From a checkpoint of a small transformer trained on Wikipedia: tied embeddings, attention and MLP in parallel.
MLP neurons of a small language model. Each row is named by its layer, matrix (gate and up: input weights) and neuron, and shows model dimensions 144-239. Each number is 200 + 20 x the weight over its row's rms, rounded and kept within 0 to 999. A neuron's up and down rows have the sign that makes its largest values positive.
After each neuron's rows, "fires after" lists the tokens most often just before its 100 highest values on Wikipedia text that the model never trained on.

L2.gate286,226,176,195,184,151,174,208,179,170,198,218,226,159,195,207,237,211,194,209,206,169,195,202,223,177,186,222,222,211,186,192,214,186,194,166,205,158,192,171,240,173,203,187,203,145,191,164,219,221,190,223,203,192,184,201,179,158,232,241,185,215,162,222,177,218,177,191,190,176,223,215,195,183,194,222,196,215,202,194,207,202,182,227,185,197,230,199,236,185,198,202,219,231,220,217,201
L2.up286,221,188,212,189,180,161,177,222,205,190,192,227,153,183,194,225,210,217,223,187,173,215,205,202,173,198,242,176,231,173,219,227,194,200,170,209,194,215,181,219,173,204,211,208,195,205,191,212,190,179,230,204,222,172,200,195,191,234,223,206,221,191,208,227,256,192,186,193,166,178,233,200,184,208,164,189,201,210,193,154,204,185,199,206,213,222,215,210,199,182,194,184,203,198,233,200
fires after: "\n\n", "\n"

L2.gate696,226,226,208,198,228,185,192,208,178,212,218,216,182,188,229,204,174,222,194,217,186,202,200,190,200,211,202,224,167,207,232,187,205,195,188,183,204,218,177,179,205,234,207,198,204,215,212,192,189,208,153,170,206,197,227,210,203,208,263,204,208,204,222,215,192,227,152,237,216,193,204,168,214,202,196,189,217,249,204,191,204,194,229,191,213,210,221,174,186,194,188,147,232,201,217,192
L2.up696,192,224,197,210,234,184,204,227,206,223,202,238,216,187,192,209,218,212,188,197,219,219,214,186,223,226,232,191,174,210,184,187,208,190,221,197,238,188,193,194,233,196,241,215,186,210,231,210,171,194,183,175,223,204,202,183,191,193,234,211,150,211,204,177,207,189,212,189,237,215,195,173,205,237,233,200,218,245,220,177,213,234,223,205,210,254,239,196,182,195,183,193,224,140,225,199
fires after: ".", "$", " $", " that", " ple"

L2.gate644,169,174,204,202,162,220,190,233,181,185,218,193,174,209,190,203,214,209,209,197,180,240,170,214,222,200,216,163,202,180,211,228,227,192,181,204,187,180,222,155,207,197,195,182,183,211,203,247,196,228,210,192,173,176,194,204,227,188,206,207,211,246,228,181,200,196,209,199,173,203,187,194,170,202,183,175,207,234,200,235,227,218,198,183,212,234,195,219,209,181,237,189,174,209,192,166
L2.up644,166,177,235,171,206,185,218,192,223,156,174,235,181,207,218,190,169,197,186,193,203,228,214,214,205,212,217,235,250,179,205,234,179,196,219,208,211,231,216,198,196,204,160,185,218,195,179,214,203,221,180,232,213,209,184,211,216,165,208,234,224,212,221,236,206,198,208,196,183,184,208,213,195,183,202,177,172,195,187,245,197,185,215,177,248,174,199,173,223,185,209,225,205,241,183,194
fires after: "=", " (", "-", "\n", " \""

L4.gate410,185,174,186,205,218,222,207,231,218,193,142,199,230,193,241,203,226,191,210,201,221,190,195,200,224,182,237,205,212,208,221,198,200,203,189,226,216,204,193,204,241,224,203,216,207,211,211,208,192,216,181,215,217,174,196,216,227,192,209,182,193,165,230,180,172,198,219,210,195,215,209,208,198,209,216,214,173,172,178,190,226,197,213,222,207,190,165,174,192,198,199,202,160,172,232,180
L4.up410,206,206,156,206,254,191,206,191,201,201,217,214,216,231,211,196,248,193,185,203,175,204,203,209,206,208,185,218,210,191,168,213,198,205,200,189,211,221,210,190,207,238,206,245,170,206,232,215,188,207,217,250,152,166,217,234,227,201,212,221,213,193,227,195,214,230,199,168,197,196,208,185,218,202,174,231,204,222,209,179,238,185,199,179,206,192,186,189,199,195,206,231,181,172,225,183
fires after: "-", " |", "|", "/", " Time", " Running"

L4.gate79,236,198,195,199,219,232,194,177,202,210,201,189,214,191,193,161,178,186,192,213,231,192,189,219,186,222,240,172,212,210,172,206,173,234,187,191,220,202,232,191,192,196,229,196,223,224,205,210,186,211,233,215,206,221,227,170,213,215,201,183,206,236,144,207,151,226,203,243,224,186,223,193,187,206,210,186,180,194,222,194,226,230,205,193,188,197,216,203,219,190,199,198,215,219,205,191
L4.up79,197,201,195,215,190,189,177,200,221,204,149,203,194,179,204,191,206,219,245,185,191,186,215,181,182,208,224,183,225,220,202,179,230,196,224,173,211,178,205,198,204,182,183,193,236,190,210,178,159,193,185,237,202,232,161,196,179,213,171,219,183,207,206,218,209,176,219,223,213,205,210,196,192,204,199,184,162,222,224,180,202,207,193,199,219,177,155,213,239,201,196,168,198,221,209,173
fires after: "|", "-", "\n"

L6.gate452,232,188,252,183,225,186,202,206,202,188,238,193,195,211,203,181,221,197,188,203,163,188,219,197,198,182,222,193,221,205,186,165,215,181,210,184,204,228,204,222,214,193,213,203,188,208,195,181,198,230,195,225,197,193,202,198,200,195,166,167,237,196,182,201,191,194,183,227,217,210,222,204,214,240,216,242,188,206,211,219,155,171,200,198,201,219,205,204,194,201,212,173,195,210,196,176
L6.up452,204,177,225,210,235,210,204,185,210,223,181,178,188,198,185,192,190,231,195,205,165,187,212,216,220,198,226,199,195,152,206,184,230,189,227,206,204,156,189,189,209,188,184,180,231,247,195,192,205,210,189,222,186,197,218,209,204,194,188,171,231,220,164,209,193,205,186,172,219,243,224,189,166,262,232,262,186,179,198,198,195,192,196,200,207,201,192,185,213,197,222,201,205,206,186,220
fires after: "-"

L2.gate259,178,187,210,212,211,183,202,213,188,204,227,192,206,195,179,206,159,193,164,170,204,192,205,230,177,217,201,239,203,206,227,176,190,231,196,211,213,217,181,165,197,219,207,180,214,185,193,207,217,242,216,212,192,186,167,187,216,190,162,230,203,240,213,232,206,214,195,197,229,199,184,224,196,214,201,181,234,199,163,203,215,207,181,205,178,207,211,199,208,220,223,201,187,227,160,253
L2.up259,179,189,248,208,193,190,227,166,221,193,184,205,191,190,207,208,237,233,197,183,207,204,173,226,191,203,180,231,201,194,203,200,198,211,216,179,187,172,203,193,198,214,209,202,162,262,228,184,243,225,193,191,223,178,174,246,199,199,176,222,208,211,223,204,198,189,173,206,192,211,170,253,209,166,172,169,214,188,208,232,228,185,213,192,209,232,203,204,217,179,199,196,185,167,241,197
fires after: " the", " 17", " in", " 15"

L4.gate383,200,204,214,166,199,191,195,215,177,165,189,171,230,164,217,228,214,177,190,224,201,195,210,166,199,227,184,177,244,181,221,196,207,191,195,234,210,210,213,199,200,205,190,191,173,220,183,191,218,201,214,193,182,211,206,241,170,204,188,190,186,220,211,181,200,202,209,186,177,190,164,186,191,216,220,209,215,201,224,193,210,173,221,208,197,183,194,188,215,170,210,207,207,249,215,191
L4.up383,172,212,195,207,165,191,194,199,188,210,208,213,233,194,173,184,199,221,222,196,168,181,207,224,192,237,206,173,198,207,209,192,198,201,212,204,208,216,218,184,203,208,185,223,168,192,212,186,164,240,180,167,179,243,188,242,184,212,237,227,220,207,201,227,225,185,242,190,188,194,166,196,214,211,188,195,199,209,207,221,183,190,197,190,207,188,176,190,209,162,219,213,189,230,226,212
fires after: ".", "=", "-"

L2.gate158,224,211,180,215,187,171,190,232,172,218,186,211,188,197,210,188,185,213,216,186,171,208,216,213,220,192,201,191,210,189,215,179,193,210,201,206,236,208,225,238,213,220,184,200,178,188,181,201,202,192,181,196,222,185,215,192,169,197,190,224,190,210,208,211,208,200,207,216,200,181,194,201,208,194,213,231,170,207,211,176,230,194,200,182,217,162,215,185,181,215,195,205,201,187,177,179
L2.up158,186,249,163,223,206,195,183,223,202,205,166,233,226,174,198,196,210,202,191,203,162,169,200,186,187,174,210,213,212,184,254,179,202,240,199,192,219,214,186,240,195,200,225,210,195,211,179,201,208,195,198,217,176,185,220,194,231,217,200,201,219,211,180,237,201,211,198,166,200,195,216,202,198,198,170,191,189,205,178,182,239,210,235,177,194,139,199,176,191,205,218,218,202,198,176,201
fires after: "  ", "W", "E", "0", "2", "1"

L2.gate695,199,188,182,209,175,183,184,177,167,173,239,186,224,180,200,196,225,211,218,213,190,189,213,230,220,198,172,202,198,192,185,193,200,228,216,196,179,229,164,204,181,206,191,205,204,206,143,224,214,222,205,185,212,207,210,197,217,231,213,192,180,193,194,171,238,166,193,212,188,215,197,224,172,218,217,222,203,210,223,209,229,184,189,192,191,208,208,227,175,181,208,217,196,172,189,183
L2.up695,202,210,198,145,170,202,156,225,200,204,206,201,217,215,218,225,217,211,208,215,194,150,186,227,221,221,166,229,226,189,204,192,211,184,190,213,228,230,198,257,162,194,231,209,198,173,171,207,221,214,234,166,212,212,201,228,178,203,200,177,176,201,229,209,176,201,188,198,189,199,209,221,220,222,215,226,186,204,220,196,235,218,192,188,193,190,209,196,179,225,206,188,176,211,193,189
fires after: "  ", "\n", "0", "1", "2", " —"

L4.gate300,212,189,140,205,219,186,189,219,170,208,196,218,175,207,192,228,176,183,187,204,167,200,208,173,211,199,195,207,217,232,198,212,193,181,182,212,231,192,199,209,203,246,215,203,205,206,206,201,164,208,192,195,220,221,193,197,189,216,201,195,172,154,205,214,222,185,198,214,169,207,217,217,187,204,199,151,194,219,212,205,225,203,180,163,200,173,170,210,226,196,203,193,184,230,223,219
L4.up300,191,157,172,204,186,147,208,168,223,203,215,180,192,228,170,219,190,181,175,232,172,211,231,190,194,243,192,181,232,212,186,187,182,224,151,201,216,208,161,225,218,208,197,206,172,253,217,220,177,211,210,204,200,199,207,204,204,208,208,220,193,174,192,196,207,207,199,186,205,209,201,171,161,171,189,191,195,187,204,181,220,183,201,198,176,210,182,202,180,227,173,237,167,225,180,180
fires after: "=", ")", "\n"

L6.gate643,188,202,197,171,169,237,199,155,212,185,189,194,190,177,208,192,193,198,202,177,200,213,171,190,214,211,220,204,214,204,190,206,233,200,237,190,208,183,176,199,147,183,214,217,222,213,216,200,178,231,175,222,218,165,181,260,224,204,197,206,195,210,217,196,213,193,219,209,191,202,214,161,197,226,193,215,178,207,230,196,182,190,199,229,216,189,170,214,219,244,189,234,194,195,193,189
L6.up643,176,184,178,211,200,200,201,224,183,168,205,211,204,190,196,208,173,209,237,176,205,221,193,199,212,190,208,190,167,182,227,173,199,191,204,167,204,225,188,236,187,189,178,205,218,202,193,193,203,178,252,217,179,204,210,203,211,199,210,199,189,204,239,212,197,220,190,223,213,211,203,180,194,196,238,209,180,222,235,180,181,170,221,169,243,207,191,214,183,201,186,222,213,183,203,201
fires after: "-", " Time", " ^", "al"

L6.gate584,201,203,158,193,176,197,170,198,173,215,241,182,189,183,189,183,197,174,226,227,183,234,203,199,208,249,174,217,214,212,186,223,201,187,237,210,209,228,204,175,213,199,203,177,222,174,211,175,200,212,201,210,223,207,192,204,206,175,214,237,209,205,191,199,172,201,211,200,181,207,187,190,208,193,199,198,207,181,188,212,189,171,220,205,231,194,206,188,235,212,203,211,223,237,184,239
L6.up584,202,189,254,191,190,195,211,227,211,222,196,222,188,193,201,195,186,189,217,176,219,198,212,238,218,209,152,178,196,193,192,200,201,176,170,146,236,254,200,189,234,215,175,188,193,179,224,200,229,200,199,223,232,199,182,160,217,187,206,161,205,204,198,198,203,148,192,201,206,193,199,203,173,200,201,205,180,181,246,179,236,168,196,203,196,210,221,216,175,238,234,203,198,155,207,220
fires after: ",", " Li"

L4.gate278,230,193,210,176,170,198,178,207,206,200,201,226,201,176,214,197,189,228,227,199,224,186,220,214,168,183,164,201,189,208,204,219,213,196,216,206,206,179,208,185,220,175,190,200,191,203,184,208,198,214,165,211,243,250,193,201,234,235,201,192,213,204,237,187,188,197,193,220,205,195,200,225,142,215,189,184,213,244,188,183,210,187,209,171,206,205,227,156,207,195,220,205,223,248,185,200
L4.up278,175,201,177,170,204,168,185,204,206,186,251,209,190,177,211,191,179,224,197,171,206,192,220,193,229,214,177,203,251,199,180,196,194,221,245,201,205,213,194,215,217,192,198,218,232,179,197,190,150,207,195,175,207,208,193,222,202,200,202,205,180,206,199,200,182,199,198,191,210,182,227,187,192,220,195,206,201,172,202,182,183,156,181,217,212,187,195,187,168,189,220,182,194,197,219,237
fires after: ".", ",", " Be"

L6.gate27,216,178,200,186,189,203,196,172,221,186,226,188,200,222,213,169,171,189,180,213,202,217,215,211,185,227,170,208,209,218,219,190,226,224,213,232,214,203,228,217,203,185,215,168,205,178,204,219,217,176,168,200,184,193,211,193,185,221,168,174,218,210,187,189,193,175,195,182,186,186,188,189,198,221,225,173,185,187,176,210,182,198,158,205,188,152,169,158,207,193,228,208,179,210,219,177
L6.up27,175,208,204,199,241,203,194,197,168,180,216,181,207,237,216,190,175,193,203,175,209,212,188,195,205,207,160,178,200,212,205,223,206,237,224,212,189,197,203,205,198,194,187,199,203,194,195,215,218,218,140,218,178,204,172,214,186,187,221,206,216,234,242,184,203,196,189,166,184,196,191,180,221,249,213,225,161,214,205,206,245,190,174,211,220,190,200,197,205,214,190,196,204,228,178,210
fires after: "-", ","

L6.gate563,214,215,218,171,211,203,145,212,193,204,220,218,206,207,202,169,198,190,199,191,208,205,212,178,170,165,178,248,222,202,187,200,187,190,228,171,209,240,165,165,210,175,198,198,154,211,182,192,203,234,190,196,207,195,193,198,177,182,192,205,222,214,246,189,225,182,175,226,160,211,201,190,208,201,182,216,187,151,184,207,191,218,221,216,213,217,206,235,204,240,213,195,194,175,192,198
L6.up563,212,197,199,170,206,183,201,212,189,231,248,184,179,201,186,203,190,213,205,172,223,207,217,220,217,189,222,276,202,235,225,167,222,200,186,204,217,220,208,174,218,223,161,187,198,190,160,190,180,159,166,167,216,217,191,224,159,170,197,188,188,179,214,193,204,193,216,199,194,191,217,228,210,203,191,192,218,147,176,193,221,201,203,189,189,227,195,230,216,192,179,171,228,195,174,174
fires after: ",", " $"

L2.gate666,202,226,185,214,202,211,242,202,199,176,161,186,186,232,176,175,235,204,233,225,200,246,196,173,222,189,197,219,189,151,189,215,217,180,201,203,201,188,195,162,169,204,221,206,185,213,176,196,194,210,220,220,230,212,224,215,204,195,230,199,192,214,217,208,185,221,211,265,208,182,209,199,176,187,174,181,192,224,228,192,198,219,197,189,186,183,217,199,222,200,216,207,200,218,201,187
L2.up666,203,200,195,211,185,186,214,185,189,200,186,215,235,156,194,173,233,190,199,180,218,150,208,203,197,219,211,182,192,195,194,180,202,209,239,195,173,254,230,187,216,196,212,169,217,220,202,174,222,232,206,173,191,228,185,226,158,194,237,186,185,200,169,188,219,186,202,184,181,194,209,167,218,196,203,185,210,184,238,204,164,189,177,263,217,235,203,210,197,168,187,201,221,192,169,193
fires after: "\n", "|", " have"

L2.gate145,199,209,219,182,188,188,226,202,197,239,196,212,197,213,169,210,231,223,202,182,206,173,219,211,204,234,226,223,176,192,179,212,228,197,179,198,185,214,195,201,215,174,206,201,202,210,188,227,200,191,222,223,195,183,177,188,188,208,185,193,216,182,181,164,209,192,193,234,153,207,145,197,186,187,183,216,203,186,165,219,169,207,177,215,186,222,195,188,172,202,207,176,208,196,203,202
L2.up145,199,216,205,163,186,225,218,194,196,231,173,207,189,173,167,205,232,209,189,180,221,166,195,199,188,222,213,209,197,224,184,191,228,218,202,188,189,180,230,196,229,178,201,209,198,221,200,191,191,185,199,239,162,174,172,186,234,206,179,198,195,177,219,178,216,212,211,232,162,197,187,225,178,177,181,234,212,199,184,256,185,207,159,226,224,228,207,181,154,183,223,175,200,190,215,187
fires after: "\n"

L2.gate15,201,183,204,205,186,182,182,216,202,188,206,200,193,211,195,186,218,195,220,180,214,199,190,198,186,195,188,166,228,197,196,231,198,216,200,216,166,202,158,185,239,188,192,229,201,221,220,215,184,184,211,175,205,169,188,196,181,207,197,221,191,180,167,198,264,222,213,192,185,211,202,209,198,173,221,176,193,202,184,218,208,217,192,192,226,196,183,218,201,201,221,228,199,193,210,204
L2.up15,205,202,165,222,200,232,216,199,166,205,211,184,174,208,205,214,241,266,196,188,211,163,177,186,212,203,192,199,184,210,180,221,219,195,255,212,191,200,194,156,232,208,188,180,204,201,235,202,175,185,175,245,188,205,200,230,209,229,184,187,223,169,176,235,206,226,184,171,187,199,196,236,207,170,151,205,217,200,203,215,189,204,210,208,214,192,231,192,197,216,175,210,221,171,192,228
fires after: "\n", " code"

L6.gate327,202,216,204,219,219,176,190,209,198,176,225,203,175,187,206,177,192,215,170,185,240,214,198,196,162,164,220,187,241,215,193,220,166,200,207,216,210,212,227,192,167,240,205,181,202,192,199,203,232,230,187,190,208,186,174,173,166,193,200,190,159,162,201,184,203,194,230,199,172,196,205,199,148,198,193,212,191,255,193,187,210,179,210,185,199,189,205,222,187,189,201,230,234,180,208,228
L6.up327,177,178,192,225,193,213,183,201,192,212,203,216,208,197,230,197,214,196,220,237,208,184,205,207,218,194,194,189,199,202,194,200,178,239,232,207,209,210,221,218,207,207,217,174,191,177,234,203,195,174,198,221,242,207,196,232,179,191,219,195,200,196,195,202,202,221,176,192,199,221,193,213,218,186,205,215,181,169,222,220,194,180,172,203,194,172,221,217,200,201,222,181,211,195,206,207
fires after: "=", "\n", " Go", " \"", "-", " e"

L2.gate254,170,202,207,208,195,204,183,195,207,173,180,190,226,186,168,206,157,181,208,236,212,229,218,211,208,225,203,175,239,200,204,228,215,185,218,201,180,212,213,212,213,200,217,237,192,202,202,208,214,206,201,206,166,222,195,200,200,172,203,180,209,211,201,178,194,209,190,196,162,151,196,200,179,191,205,193,180,179,226,192,180,182,197,185,219,246,187,185,247,247,217,192,205,215,226,199
L2.up254,179,197,181,210,196,164,168,202,218,171,212,214,217,193,218,184,150,216,211,239,179,220,212,178,192,225,217,187,216,198,177,217,173,176,190,193,216,208,219,196,173,216,221,211,192,203,205,209,208,250,175,190,225,235,162,229,218,201,177,225,202,205,226,201,210,187,210,202,181,154,205,197,216,191,231,222,190,206,202,218,232,180,206,176,202,188,209,197,172,232,222,184,182,212,234,171
fires after: "="

L2.gate318,203,195,203,213,239,207,185,193,236,211,199,196,229,228,160,227,219,194,192,192,178,157,193,174,194,214,213,202,194,197,176,200,202,191,218,195,181,192,214,226,200,245,232,229,225,200,182,203,207,227,205,190,171,246,213,213,205,216,224,220,199,210,233,172,215,235,202,218,218,208,194,207,191,200,195,214,181,209,192,252,155,192,179,211,182,201,182,191,210,209,179,164,232,199,233,195
L2.up318,189,187,185,215,187,250,207,168,184,198,204,202,190,183,177,239,203,192,209,200,195,174,217,173,192,226,189,221,201,201,140,220,231,134,155,207,227,209,229,219,205,228,202,185,214,213,211,207,178,207,170,230,185,209,192,201,200,229,189,178,221,189,230,210,204,200,177,203,252,201,196,206,171,200,181,255,177,212,169,215,149,200,181,220,182,208,190,181,179,192,235,196,218,182,206,225
fires after: "|", "-"

L2.gate8,213,190,213,163,171,186,166,205,193,165,201,213,209,173,256,206,207,216,199,216,226,203,197,212,197,214,240,165,212,179,211,212,167,190,211,205,173,210,199,252,174,217,177,256,208,182,221,256,212,214,212,189,223,175,202,151,184,205,237,185,166,210,228,196,163,171,209,184,223,192,193,172,235,193,219,205,205,204,187,187,180,194,176,191,211,238,211,190,206,172,231,208,202,194,210,190
L2.up8,213,206,211,186,198,183,169,211,221,157,188,231,193,208,231,218,198,179,198,185,191,203,209,207,221,202,210,242,150,207,232,217,198,194,190,195,203,210,202,204,201,172,205,232,189,185,200,235,171,211,226,190,188,202,202,192,177,209,189,215,213,187,238,198,194,181,210,182,210,201,191,194,217,221,216,167,193,199,165,179,190,203,223,189,224,208,191,238,253,202,218,173,233,221,212,216
fires after: "\n\n", "\n", "."

L4.gate460,204,213,228,203,197,210,184,191,176,209,205,224,178,202,213,149,236,208,209,175,215,171,193,238,189,171,204,216,167,220,192,223,198,196,214,210,178,195,198,188,175,179,197,224,211,204,210,166,183,161,212,190,160,222,152,222,203,223,171,195,204,214,171,205,215,185,202,173,179,197,194,197,187,211,203,184,153,201,177,207,168,185,188,200,225,200,201,195,217,209,181,189,220,167,225,228
L4.up460,191,207,195,204,248,223,217,207,203,215,189,227,202,210,174,226,202,218,159,248,177,199,195,169,173,223,180,176,207,220,170,197,206,211,193,207,194,208,188,183,208,232,215,186,221,221,202,192,168,212,191,228,217,203,196,170,204,215,196,210,191,149,234,195,191,202,224,176,214,212,210,191,199,227,202,244,188,198,219,221,178,158,175,211,199,175,209,214,186,209,192,176,205,195,195,188
fires after: "|", " is", "-", " species", " \"", " was"

L4.gate329,239,177,207,206,216,190,191,193,180,220,206,175,169,196,193,176,238,189,205,198,192,161,209,189,193,182,229,209,188,182,169,216,220,185,195,175,181,248,197,187,225,187,194,216,198,230,177,210,228,202,228,192,192,200,187,208,224,186,199,188,231,191,197,162,195,207,212,190,217,241,181,229,212,189,198,195,209,210,248,240,181,192,208,228,213,181,194,173,165,166,224,193,207,204,201,226
L4.up329,198,198,192,192,187,184,208,173,158,233,183,214,186,225,205,192,225,191,210,216,196,214,214,227,202,207,197,212,192,201,188,210,186,172,191,179,169,192,206,214,207,203,189,170,199,210,192,205,207,192,184,200,218,213,192,190,182,189,156,210,227,184,188,207,215,170,168,189,166,165,223,166,198,176,192,199,173,193,241,167,198,240,227,195,228,210,194,198,177,196,214,183,228,177,162,212
fires after: ",", " 55"

L4.gate442,213,174,191,174,200,195,182,197,156,210,156,212,221,175,231,205,213,199,208,195,217,177,182,184,210,173,194,227,190,188,233,204,182,184,216,175,190,172,195,228,217,191,217,179,211,199,196,187,213,196,219,223,176,189,155,165,196,209,201,233,216,150,212,156,197,204,188,212,202,217,245,181,186,238,176,191,217,207,213,194,180,202,195,192,218,208,172,168,210,202,241,202,249,217,194,213
L4.up442,207,189,222,160,201,199,169,202,164,200,194,163,209,193,193,154,189,218,184,196,202,206,204,183,222,176,226,234,185,251,184,191,172,198,246,216,215,225,208,201,200,218,226,228,194,174,200,208,182,197,190,205,231,183,160,167,141,198,157,184,203,212,201,198,207,189,190,192,228,190,150,165,201,170,206,210,221,187,212,184,185,203,182,174,222,164,198,195,184,181,213,187,201,180,195,169
fires after: ".", " (", " \"", " at", " as", " with"

L4.gate175,222,201,186,217,231,206,185,195,176,198,205,171,190,206,142,188,245,196,183,235,218,157,214,199,215,219,209,231,189,219,203,216,194,189,188,197,227,176,220,224,174,165,203,218,188,230,200,166,194,216,207,206,214,191,175,170,210,233,202,197,211,213,185,221,233,161,216,240,215,179,188,194,195,184,157,238,206,210,197,197,186,208,189,220,235,267,198,175,179,193,167,185,207,211,184,162
L4.up175,189,201,199,198,215,194,229,163,178,199,214,224,208,173,218,166,234,206,203,172,207,169,233,186,177,234,199,169,231,199,217,215,208,223,197,194,208,222,213,237,183,216,199,211,216,243,200,216,199,264,194,187,231,179,202,188,177,209,205,186,188,217,179,220,201,159,176,190,206,173,205,215,182,210,207,203,181,175,194,203,206,182,189,189,172,235,187,189,196,237,191,212,186,201,199,173
fires after: "\n", " Pra"

L4.gate216,185,217,204,194,182,209,194,211,165,208,193,240,151,221,207,183,217,210,190,214,178,255,199,217,211,186,167,186,190,222,200,173,198,188,221,200,184,262,197,181,194,207,204,188,170,175,203,193,210,162,216,183,207,191,195,231,239,157,218,165,229,210,206,208,230,216,240,212,175,180,193,199,201,225,208,189,203,206,192,208,200,204,201,194,224,209,243,229,199,181,198,173,220,165,168,194
L4.up216,193,234,214,185,199,181,185,189,157,209,236,195,222,204,200,239,203,200,195,190,206,204,223,206,212,220,179,210,217,232,205,228,221,195,207,224,200,222,199,208,214,199,215,233,230,183,227,237,208,199,186,173,220,198,165,200,200,202,230,203,173,211,177,226,173,186,189,211,212,179,224,189,210,189,226,203,192,172,225,188,186,181,172,209,207,193,226,191,170,192,229,207,174,175,173,185
fires after: ",", " was", " is", " R", "Wh"

L4.gate637,204,181,200,199,180,183,198,194,204,191,213,186,185,197,186,210,193,185,193,195,178,219,216,202,174,210,199,204,224,216,186,215,216,206,189,201,222,231,185,206,172,191,198,221,178,229,197,214,150,196,241,213,202,182,204,194,181,177,197,159,188,207,216,198,173,149,198,192,166,232,208,215,185,193,204,187,192,195,162,188,192,181,237,187,187,196,202,195,232,209,168,219,205,207,161,207
L4.up637,214,195,165,194,186,189,211,208,230,173,216,211,208,231,235,167,211,204,208,177,203,185,198,228,179,232,185,196,204,198,216,201,199,188,202,192,186,171,179,229,175,196,189,206,198,226,173,224,193,229,241,200,235,197,181,170,179,189,185,196,162,210,240,123,178,214,186,157,203,197,211,215,170,176,196,167,209,208,235,223,151,191,207,213,160,195,201,211,217,243,217,190,220,226,230,213
fires after: "\n\n", "-", " the", "\n", " is"

L6.gate174,201,193,195,207,188,208,195,205,214,208,208,226,187,190,165,205,221,218,185,182,213,229,195,214,193,223,176,230,209,216,175,200,236,221,237,183,163,216,192,230,237,203,197,206,234,206,218,222,191,213,235,220,229,197,202,219,219,220,220,203,193,198,153,211,163,177,204,213,213,196,197,180,200,185,200,172,219,197,209,216,241,173,172,187,223,223,252,189,185,221,184,220,204,164,217,179
L6.up174,219,182,164,218,203,201,208,181,197,200,165,205,194,188,208,205,191,173,192,185,250,233,206,213,181,194,173,212,195,217,175,193,201,196,259,155,200,208,196,223,228,220,188,192,199,206,187,208,224,218,202,191,190,230,217,201,181,248,215,195,186,203,194,176,189,182,215,192,187,178,201,175,223,192,190,163,189,212,201,197,189,213,193,220,214,251,233,203,212,217,212,209,198,192,197,235
fires after: " was", "'", " is", ",", " as", " became"

L2.gate627,170,217,137,179,170,189,170,190,186,212,212,203,179,194,197,205,236,211,219,240,201,194,202,189,211,195,203,228,224,196,209,177,196,221,155,200,205,222,192,222,207,201,177,217,161,191,206,231,214,192,188,216,226,212,227,190,217,210,221,158,215,159,192,190,209,214,208,178,176,193,202,179,198,175,199,184,187,207,211,180,195,200,193,201,201,189,223,217,225,227,200,182,194,213,206,180
L2.up627,187,168,161,192,206,216,210,200,196,205,187,214,200,186,193,209,229,183,212,205,184,154,244,164,210,213,192,205,207,190,203,184,190,218,203,173,192,185,219,176,189,185,155,222,223,205,213,219,230,212,208,185,206,204,185,202,224,201,240,162,197,185,191,193,218,214,206,207,169,205,205,194,178,149,203,203,207,182,201,204,185,185,201,175,186,204,252,210,216,218,233,196,239,204,195,201
fires after: "\n"

L4.gate634,201,178,221,200,196,212,197,221,207,172,206,198,234,199,194,210,197,162,225,225,231,198,204,211,214,188,198,219,177,189,201,184,193,188,180,222,220,209,178,207,209,230,188,210,230,179,206,222,208,180,217,218,211,226,249,197,225,193,216,204,206,194,213,224,176,234,261,168,187,214,184,207,165,193,198,191,196,217,216,203,233,198,197,203,207,165,157,201,234,138,179,202,191,231,196,187
L4.up634,214,207,190,213,220,197,168,249,208,183,186,193,234,198,167,207,200,168,216,205,193,183,228,166,199,185,204,207,212,187,202,201,169,205,182,209,200,172,173,179,229,198,185,193,224,210,203,185,193,230,172,228,238,207,239,195,212,197,198,173,207,222,204,192,211,202,212,178,200,189,220,182,215,193,171,208,203,219,206,199,230,195,252,163,226,177,190,164,189,208,223,218,183,205,188,228
fires after: " |", "-", ";", "|", " •"